{
  "positions": "rope",
  "attn_scale": 0.177,
  "init_std_down": 0.0,
  "warmup_steps": 200,
  "final_lr_fraction": 0.1
}
MLP neurons of a small language model. Each row is named by its layer, matrix (up: input weights) and neuron, and shows model dimensions 0-159. Each number is 500 + 25 x the weight over its row's rms, rounded and kept within 0 to 999. Numbers have three digits each.
After each neuron's rows, "fires in" lists the words (lower case) most often at its 100 highest values on Wikipedia text that the model never trained on.

L2.up183:493503480497497553511504453460528505512499515467492484472525494479494529487485487546500534501463472557506469519466530480487516521461524524483456498496508512509466534500476443459495515533470448497545495503496519489525485517456538490473485491459478529494497529506471496479501532507465500527490505508521554490503464511519503537480482486527525495525535482482495543500485480497450550495513491496494512497501520501492482526509546481555473529523505463465524517511452536481473494527497469
fires in: "with", "king", "swing", "abdul", "skating"

L7.up530:459479519547416504476493548527493477480451520480482501527522479474515477494482536489526527497460493489502493494478497517480477509462517477522454464541497513511498520486473530499483546509558525455485485505509474497502534501483532474445488552486529487481507489513514538486485499497431494503546473517528488487512512499491521529484507550528477510499515526520499509503529505460530489460517447475531482457504485493479488496481488501474512515479541491512506489509484470526509515505529530
fires in: "the", "of", "seen"

L6.up439:519514456470497466480464482496509522563531524531516492465518481460463523544506502480501487536450490500490487493480499486524482514488523491472532529514504514470485492503536535534501494554475509489526482520453481489493532536466501478530508500503533546484473461509490455515497491473485529491500497502517514518531489471499501476487516492452495515476473478450553494496509511521508490499486521488499501513465462524485492497491513480459540496421535529482550527509474517521522506480560490
fires in: "of", "however", "hours"

L8.up117:486465538493467484510479467532511525516510498499471504481458446504479503516493514467456536520528486531482522538492544426443484509515476469504507497511531476528486478510490473519537482520486476506459555500526499511501502462437504520532531469499510489489457518443480506529497512462447532502520525506486495469477524489480528486497493488538503505524480493475540506503521510491522458500520546514503504544487506483538489523481534479503481527505535497523485513469523518536529492503493488
fires in: "at", "however", "praised", "edwards"

L5.up696:463483549510534507511493570492512511503503510511491463490531512490505478561505518477510557501489487499448464459450513496547500493493525483509538499514473481533505512447534481502490483527518476503526510494492508508471517559485465441514512513454508462492506509498482493506517533521505504472468503463509478533503513535530469520447504516518538454505456462482492487523520480484488517488488522503517506524489515517504503544487474551485481515494508518462502510478475552532478473510502481
fires in: "he"

L2.up575:489571502513523483503545496477549526506459507489516477475491436470464480508507523498522493486509509525502509501524552496507510480487514510480462506480510515506500471495489524538499505475477461523484489525492521584522480499511501427480490489540461487495426536503518497532492503507444475495500482505486493548464493512506475490520482544487480497506524513444527466505478508549504500523477499502496532532449492474490540509493500516485517513512463483502511481524500464525506518506498509
fires in: "it", "him", "them"

L5.up604:496484485515522531496493554500514483500474471488477486504551477506515484534529513505486506525469481518537527555504523534518506513495533475550475475484527462491530534506526481519478518500481487467525495514512486491522541523521503525492475516492512529499457487504526558499476496486487473521521527492518496532483479436475499473464516502492517518464507516501493513469467466526523499489497478532517550517471512495480468493454465458431448458486522500490438511498513502516452499507514528
fires in: "the", "founding", "s", "record", "his"

L5.up362:491506544486515530504539519512521513475454503494448508530491544510495509518505555492520521524508486495471490505485513535516498500525532474499492464518543486555508512445508493457506510491508553456481535495529493500508485512514508466510516508494446511500488482471489522485470510547511506468471481471516466500525527547468525467455461495495522516461473486527570478487470529484540505498512495545509513486523454522496465463494509490491501519489510524462506494515476463490516471513514453
fires in: "the", "is", "be", "a"

L8.up255:527507488527509513493521485542509488492456490479458537476525496521499517463553459507532501559559543482503508475509501485497498524507486501476505508559512476481540501506524520486506497503511466520499541524495555448491478476491481484478549466501544542462481481482518472497494514516461465548523482526461489514485492500501501466531485508496499483508473514499526475500554500519488463512500497482504476527507478492471482478504488450512494506556475516514500490513482542452521540501452496
fires in: "in", "along"

L8.up345:494508503500530495471555508485527471477518503489479458493484493535506504491506517516482523533529532453508506477503439511495482496490482504498473470502480519478488492530473517488517464555526485474539439493481503476508487473474456506534473531482469525516472505526538513491508478481472498477492546559485486494560513543499459482523546485509498449488531526529514488552505458505538505519493497483535481556494485482529489518543526496494517499460541499496530479491512496505531480483501496
fires in: "had", "has", "have", "having", "also"

L7.up704:539482487520491506447513510497503502517487568506512469527466508540517525480450516541519485472508484499489494481503529504466497518476468502454474518507492494521544515475480468513493512492456452511504502482492492453528531531447516494512490493483532520512518495487492542497477532470475490471509491465518533524524484524517493503478508512488486509554511506461504498499517514478506540470502443476495496481422467500503483534509516527544473487502506484509519532522547476501490478534448549
fires in: "county", "city", "river", "college", "railway"

L8.up667:496509517500542462499492488482518523455523518487541498487506524528535489520531530476519504519518515463465550512507476467506519503513520515503479467533521505513523494506468499504462549492491475499474504476511502489500498511480448553505532532504523534513483494509527488466512434515452505479496541506484509495498549497484483532495515486464501512503481507500520524558501485567492530491516496462494474509473530487501443519535426474507457495524497491480551500495516462503474529480469490
fires in: "the"

L5.up174:473526500496492510506517531482491541523485480554524443477500518463504491518511511525496485516532538469489502477465490482493442508489497468477540480556487506520498539513482496506492498479519532462466498496531456474491475478492508474503508451499523493542475522510483575521495502524487450526460506514485463461535524511501526530528542523476486491484466466502489489538483475513485521536472501504511516508500506501501505486489470486460519507435445534514477511494507510535484487515498545
fires in: "she", "he", "philippine"

L5.up204:523506468528497515524495509479481494493546504503496475477515525509550489532510470475484498506513568511497464476485538532469504523506452466515484499461532529505529496525512523486484488485486506483488485491482510506496491528491505494488531521448492490519463444455482504487527491463538536478469501421487513484487522488503530480471529568492514468510520516506526527489520508532485473510495481488460490544486489545462514486534473484536537486513495470523463521500541473525500491495521548
fires in: "south", "east", "west", "north", "australian"

L8.up109:520530464505508513503521567481540477488511491526471501488466529449508529500484488511524475492507470455492488503513501538503470542517468532549523472516497484489505509502468502491487538488455569441492468488477491521524507462475490523516478530478510475511474492469521536451507447468487505499494519491529494528553508487493498539458492475546483484477516515526479519503497521532516543502515502530521520496520513500488450516483525490541534480493507526483540506485552512486486486497521485
fires in: "was", "as", "became", "is", "appointed"

L9.up180:488509549475507497494474498514541519459490474536432480531478529483558493541457487498511516488495507567502580545528507506534449473475502509493490503503488530472469516492476502494520519486479508507472499483496490502492501513504481484490502493525482482476486514494495533495542443508531507535481522505494516501482464489479489442495501517498530460531519477484481538459522533453465518528488506504492509477520492498555495512517508503503525491450482499469472479545493520528487501472467491
fires in: "a"

L9.up481:515479479528516501488489471527523463473486522472475473513471534480493494529501494475463496581505514535523502504471533516508484550505473449533519449547463466530489539506495474532513511515497451486468480507481529506517542465507549517534516503508473480475524486508497486533533472479475485515489528463532515499487487501485484520487503512536482504533467411540520527543466500553512470510515488511503481517479502486482514533499475506517506472496494490472489482507520509507515481482492498
fires in: "as", "part", "appointed", "population", "important"

L6.up134:513497483480480485457490472499505521531478572445470504532495493485507473510498481534519507526465485493491494478475497549486523463508506472505499534548496467515505541525476491509488510502508503489517495524512501501551518451495480542530505487509534556518456520508538471516528449511512501480506490428469519519550488523448520494513480485461534511510494544522523490483504496503490491488460477494481506485508498482503501484471464528430540513523491525509529523492505505482517462491523471
fires in: "of", "village", "view", "viewers"

L8.up314:482505511474529510509560504459504486539507516496494484473455524500517534533472519515489522457515542473485555448528490521494456513509505465489474512497515498519532535530490503428463506507482502490472525494493490484518465551538485525456511482525551506535515472490472531485477495456505508498497483504502488522477475524503495488481543497456524473509511505506524479492507464524557550496504479472523483495513497524510495534523522492472478521491539448514510469488491547503526509500518465
fires in: "she", "to", "who", "also", "and"

L2.up441:527507479510516493532508559505497522484484516448526504532464492528525468494495516482499504535513464506504516477497500492537494518524533513491508443511481488472582465508544504465459468494466516524510514502528559564513520522484499460503505520508476516500512474454485451510523508566509464500501490508512476476505481477506506482515451518469502504481479469474489441453502492490512500505503502499501525510496489454512507501528501476499508485487477501491506483517479541447491545496494547
fires in: "so", "same", "said", "daughter", "still", "those"

L2.up35:523516491523466494513484491491529492514531483526483480548519478479493527520502491486480495530481492488503471495531501518510502544477469473462507476511481470527513505496469480505475501511538525437503527506488488479491513514506493454467514500478508532518468506493532492477486507494504491495514485524515572494486548502529450493516481485485512458512446502461518527575478529511526473519484534475493435508510583522470498512493508494549499482527450504530494467505541507489496489463526488
fires in: "to", "in", "justice", "major"

L9.up187:486507559483525466481474523515465500472531505490479514510525499535539456490496530507518488465499515490438545533454495475524547527506492502491514516523539474493460471459488453495494479535500482494494484491550486514469513490495507505519499483480478503508481551488477506494558515503510548457492496546449480515476484515469542508523465523491508497507539485523475487506485532495472488519511486468519504502498476501510499483515490540500491571462482470514542511519501463523469474484489466
fires in: "this", "the", "first", "a", "at", "that"

L2.up676:469481495554497494531503498524495511509504513497512505514519546524449531476499526517493484505476544481498515507465483517535501489518526471481511523530469473463488511482495479530536485486504500470487460540487513498497519534516461523495517497523538521464492510472465493497457506515477490460500509488530541543527535522548494486477467441483519532464495499479493486446494506487513515476495500517500439467461490470462462496522472496524519492438541511468541506551528491520517501493528519
fires in: "family", "of", "officer", "office", "tennis"

L7.up388:506503481507530458495531490476481505475476507500491472490519505440466477533479510520514524514526517475549464501492492480492530484531495467473469496498515488521505512492492497551530532487493474498505527477486439516471502496513526483479501543510441465512537519510494520513524520504501456498518529499517492489483529521521480510493508447493564477517475514528463537486513517478483544481478472512577500468496474466471523492551528490528533516485516502480488490456478524474550475467500501
fires in: "located", "born", "died", "released", "arrived"

L2.up181:525467489497513490483499523504531477541495510554524508481505519486492497495520525497489501528479493474459505531466473469482500494526462468487497547481520504515497527555462467521512483495477494536502472509497524501467518514458486519516502541502475506443481467484478503514520535453501486489475492463520482535500513514524484516456450471529494493514511433453542506505511523511479470486494512543529539481494535483486457557505569505478469498503489499456536498481472483500531508513481493
fires in: "city", "county", "british", "fort", "community"

L6.up208:464501521516540462529532540484544506545495481518512462549500523483508510503477433507525498508486515507521508475516538443543497506525507492424507491496485480520473470480563501445507492461502478503500501486478480466502478496515489487460474485505466492505476494500435509505469475517451478547505499485541492503477486521547505495481521492490511501475517552514504489504491489506518508516496515509491517534542524505537474537520509521506503550473530479520466474515478482502533509510519496
fires in: "he", "she", "also", "world"

L2.up464:530491496494498504526484440499529502541484517541491477503504478503476505508498513490468518493547498518514469509526534524510510497478499551485484447490525520532502518505490513548519496521476464483523504443473496487494483485483491452463510460509492522518478500523493565446519478515525504472514521499458514509500523512496478498500456505478552479521453488473527494517496527581491516466437499493481541523487501466494537535500528517517525539501488479501517502475534493462483480528489496
fires in: "art", "a", "research", "history", "arts", "santa"

L5.up538:460491512501510474475464500539520466514505472487467471516521531494489470514517510513544517511489509547548486489454514473505496519492500493504478482547520503496494512486480474519511501492485499470501503473456524485529486520495503479496496449463469492551493522501491452474509491448459499500480495467559544442531528487482548476485543514486542547473522501470518519490557517507462467488508503491512460481489509512521505504506496543524449500485514525496548515468510506496543486470503511
fires in: "along", "with", "however", "there", "they", "at"

L8.up38:488446517456463458483519526506511511489518521473531501491522507493476522477470557469521498487513491471544484479484509545461504531516502486474479529503465519524501490554495549488491529521519486484512516494501488485505495496472494513497477533479479410517493520456548477480508541504558474527453515493508512506504552473494477473509501484527473489528528489489524518525496493483519516510511485462548510534501484505504501501510512445546482473510478496483492532475505484500508525444489535
fires in: "known", "well", "used"

L7.up725:509471477472486500511538520507501550478479579515489521418473499462451531499499553499521509519485518513495474497493532508491503507496496472511464554497506469478512502500507501475500455493489471524503541509495517527483503539486514465496488492502487466491472490498501486506524490496484533472472487550478487533478553495501519514499526519510484524523481500541554465485495472459576491520464491505500462501509512527527505482506500451547496444510497511508495475533497518489517493486482473
fires in: "at", "music", "people", "it", "single", "america"

L6.up175:483519519485519493495455497503481499481510541480523462503476497519529496525510499467458445466524540481478504524528470526505501506480499465499537481507513505496483526469489470486463488522493461465470484502522494451529534481482515458467536480485486491515488508493496472536491492529509545517477535503532497473512516502502505493530544498513517481476538482575500501507496460518469511507509487500531530499462501483464507525542536531542436483426495467524515511509522525521490525460502510
fires in: "company", "television", "justice", "jordan", "composer"

L6.up409:468548521477463470501499465480477497464501489482485494525518463505529479490491536497509500508487466486504488506522497497508556506485512496463495537465509495528517474515472541464495499492496499486553552503482424479501502490516532477491527519528488511531474513500490492515506485477507497485524513531483441514535559507518512535484505472481540491456508513514473545548553513484472471507508424505514485487463527483505482467484511508523508492519481495523473487508489506550523527492543461
fires in: "was", "joined", "is"

L7.up573:536526537506489469532454485516508485539528482485506476457471451521519476490533478523488559526551499487486514533494502475498475474500492518492499539520474508486513578519496468488485477547530482506537472448541484478503502519522482465462498528462490500502491511495492506538512509484513553491516493534509458486488463481484508512499512476463508530478514496482525482523505530539493534504478509501529471538490517480493525510481443516492440519518469483493509493481491511480521498448473512
fires in: "that", "to", "house", "who", "said"

L7.up40:493436535516501497500505480516500487447492517525478524473521506448454496495459488490537503483550497512479485484480481507493462531498508523521487497509515491526500494488541469498543488499505491532498517476499492460523520506495489516457487496513502493516482506544484486463509471469466464503497495510528529518481518505472556511560533441559481521495464477505517480504525521463510532491468518527510458522508502523516467502556475542506499540475520527536475487559503480512477478476487483
fires in: "that", "to", "with", "from", "praised", "under"

L2.up191:532523485487482489473551516514487502534508539525496524484481461519476509506493504515486466494495534495518450477467500489531530506479489469583484544520518523508510463468502503518516497516503489514510524512506563488500501474495511510479492474507508491466494495441491492525493491490500511504512428516499542521535520502489521512544482555484462477484476559456559509512477511486509503518482484469473480487491548500491481567486480502512498482496492526511508477524471519496522439472497501
fires in: "of", "following", "title"

L2.up346:508445448529481496507516510509521540500503491526532468524494462466561478468453482472507481530458488520493505529479552489494501483486514496505497492504508497479577508531516527485486499494476457513522491551502489534539529487550482511503443521441495480454474472493520496519504529511490509510468516484487502562532490545483484503464507505482479496497552527487464485531502468467497507519494477506502533504467467461479510464516522499515497493469525516484527494488498504468497509513505502
fires in: "s", "with", "same", "senior", "new", "hours"

L2.up179:510457501469509461524499514520489552523530509510489524464481468522494478495508491465464529522461492481483515490507484480481478496482449522563492468496538502498527483554503520495554512504462482533523505520518547508511522533455499483512514497448525552510479516499490514507475467496491498503498514531495503519512483500500527501526524521487556462500494434451468493509517481541516477531505506480492500515522458482476511449482523508491512522515490530507512528494469475499444464481457516
fires in: "and", "professional", "of", "largest", "biggest"

L2.up679:535489514494522549471496499491515516547527516494509491515486536495502494478476511488509552455462480492502526476463493492514525522500512513479523479530504479506491484479462507514516534517504496500485512516584469503482518539454486496525547497484542486495475520521573534451505482504524510517487460493503515497481484522505525526488494508454503539513506510483510486505485463481543453519520507470487543547443465497491496540505491472509477509504475469484548538506513514548531525490507521
fires in: "football", "remained", "known", "won", "described", "of"

L5.up83:523525509474510476468532492491514516471490481494505512474504536528517497504488525473495479474497540529505512501483515505479478556487508446487516503494503524458518500501506489509543478522526505456509545474546519517491499543486476505478535518486467503513510523525522525527495470494484479495506479514512506500514524524489466404517470451488512470477476466510544504477491511521474476536504444503490464520462522431514525506509468462514460505499510475486496508518426498510510491488518544
fires in: "at", "found", "did", "gave", "for", "fell"

L2.up485:453512479480484527525479518517466525500477488498495496457461504467489494514464554553516503478504522499455498535534511488522519528473492478499526493484538497490516491552478473499469490487521515512524537551542495482488493533467469488504486539516503512488521522500499510490517525483498495507498504525497486556528514523497453478473521517512499553541479457485531500523499512510512468423485534495522462517505521532507508468473477492471511550547490467502529485475515537521481495551521482
fires in: "his", "are", "is", "her", "species"

L7.up55:536495496460512479466499539470537465515488491468480503447473477506502514461515548514518470528536558534524509515490514550471470508505499499496519519517491503478503516468530512497509513502470536460482513489481498461495516483481507502502479505479526433513501465462526491457506461534473475478533526511495539464481504466491515529495529474511492531503492493495535535525434476474509504489481527536479534515515495524484476525531474500500496492483568487458464517526532499521504524501515503
fires in: "as", "to", "appointed", "left", "became"

L7.up77:506462543495507508516522469456537522495511468497495437511503521499493500517474505476477519481539550455485539507451482438498481458515492452481485477533503534461517527551518496492540468503538477481517519498520472513495526525472460495496514508498473529503478534476516503533491495468499467544549490512482489494506517481461492494516490498521502466489537495514507465517554486538488486467486480498462501526506498505485452469525524479512487498476517538523473499478516524535526503492459476
fires in: "she", "had", "i", "he", "it", "to"

L2.up266:512483492495481517516500502535463531515521506505497496483467511477511444547493489489463463506479489479536460473515508509529505526511485476468529465544529506469521480517504503438510528488459500505518545509508526481483515511490488482548520473506482447452489508503542496510522492559472504484519506531492483505511478508451515524481484539538541529489535523487526533460493465534487477538506483494515524473494483472488470517544474465525492469498487461506496445512546547508489490514491489
fires in: "character", "charles", "construction", "according", "academy", "act"

L6.up263:492515499473494514520447498498482521469501511506497499429477538503519522501538530509514485492503438496489411504489557536476482497499520536511470491497492521472564508554490488528539466472501470467545463466502472501498517476479538505499516469504462468527490505487543510494543511496497517480532520500493519537528523531533533512479483511501507499448504491472522488486514509500481496508503455488476528528468512477505530498481512471496491533500529495503485522502470527526522468514466508
fires in: "with", "allow", "gave", "announced", "allowed", "found"

L7.up242:474522489537525482521527496495504525505508482524481479486530480516453463495470510465470545482506471506511514472469500498528501484433488503491468464534500472522463482510530474475534467516511557487443540472444498530491498503510487472492512535442482515507507502549548494489509481511487499468482475467497497551495506493507492501464498499518514522524535547472510486516522521481501527515487529539501528532502474513475506557503491496486474507521515514544540476477507498501510438483509471
fires in: "art", "received", "grand", "exchange", "arts", "architecture"

L7.up225:486542517517498523460454484510511484507487502488498564505497534539513526499514513462497499568506488448504497454501530533505444492534452524535500525501496473482473546480471489501512537505463465481476510454482476510541498502505508491480558481497536471496474488469509498482484501532474501503481517561468490486502471498522498529497504493554488512502486464488486506494519464526463473524506487495497465500514503538479506472522528460508517486501496515486511505489513466498486586492518512
fires in: "the", "its", "an", "large", "a"

L5.up425:546469475446515544506499538493500479495526504485529527510494467521480554465487502458497486542504482484477502498497517518492519517502459482485508490494491483485502475507451514478502476496490497501536481517504520504477536516479457514520493512503467459472491513507537475515539448505515506514500498467468492515505533468484525480525553502476498540545474490520551480533486484503558491481471490531542503491463476486497497473563524525479488456501499481473469501451554500536530506470481504
fires in: "northern", "north", "first", "southern", "south", "sports"

L2.up626:485484530526476533495503464520505514483496523490520489502502538490493491456474519536488471553532508513495540481474511504488499473438567521515473467511487471517502533494484473490492484512507494451504531495477491522485489513461505534503466503531523506471507552452531523533456484476502497501552550487465508469470492495451507494551496502482475486491499497511535526533506511530522488469479514494499501541495522534500532488460475473501511520448560489498525492483480517495547481472493525
fires in: "had", "have", "has"

L2.up476:506496464511517501518529515487427523454493508470505473518473483483493517515545522446503502494479483474480471462457561513536489494476494517497468468508503531461500468513468519533532501514494483493576527525463497452447553491500485483501485528521474500557510506474464460500503494516497516507542509498513493525505544510510490492496488507478520478507515526484519529492474525493510450498478509503497493489467508491480512561555499508517478507549528489483515515496520467497513466499510486
fires in: "well", "end", "part", "known", "building", "work"

L6.up238:498523494487500494517475487497483478479500463567456485486520496456513521494478514523563505525476451495467508478509517501534446546523463499482521484492497471539525477491505508500545443505519505514512521505492531441497548485536450475488518526494552532494459523451509499532503527491480523537523525509500496507497468520538501544463472445473489494501497470526523493520491499486458487480497504475524478541497496530493500507510506505535494535483520499520508501479548508483484511478518510
fires in: "more", "list", "to", "a", "most"

L5.up553:509543569477534490466528452515520560493500517515459460494500499499480491551506503519500491501506475451464481439540489463524485451507501487548492468543474533480525482504495515493521539489494466496473514517464506475489516528472481474511521489478523530501473542547520510478490479525503457497508520486494504481521469496439496479510493494527501468496525438506492476533526511520463493500493477516531507497515486531511522473497513542507492515544488541498469510469497501519505482512515511
fires in: "he"

L8.up141:441482492519470517488464490499517501488477497527497497497458530479526487510470506537475487495487521495504491469480474497506537553534473500502482506478504501495528511524499512552480495490563443524491495504522472469496455504498507491480482486537509526490456523503520469486510457477484500510483490487475512530492520521487512520499521463529509528499547497507508542479570517473469526493511474439507522477479460472499536539532493486556529491508525518519493517438519542483472523471518474
fires in: "located", "died", "election", "council", "collection", "connected"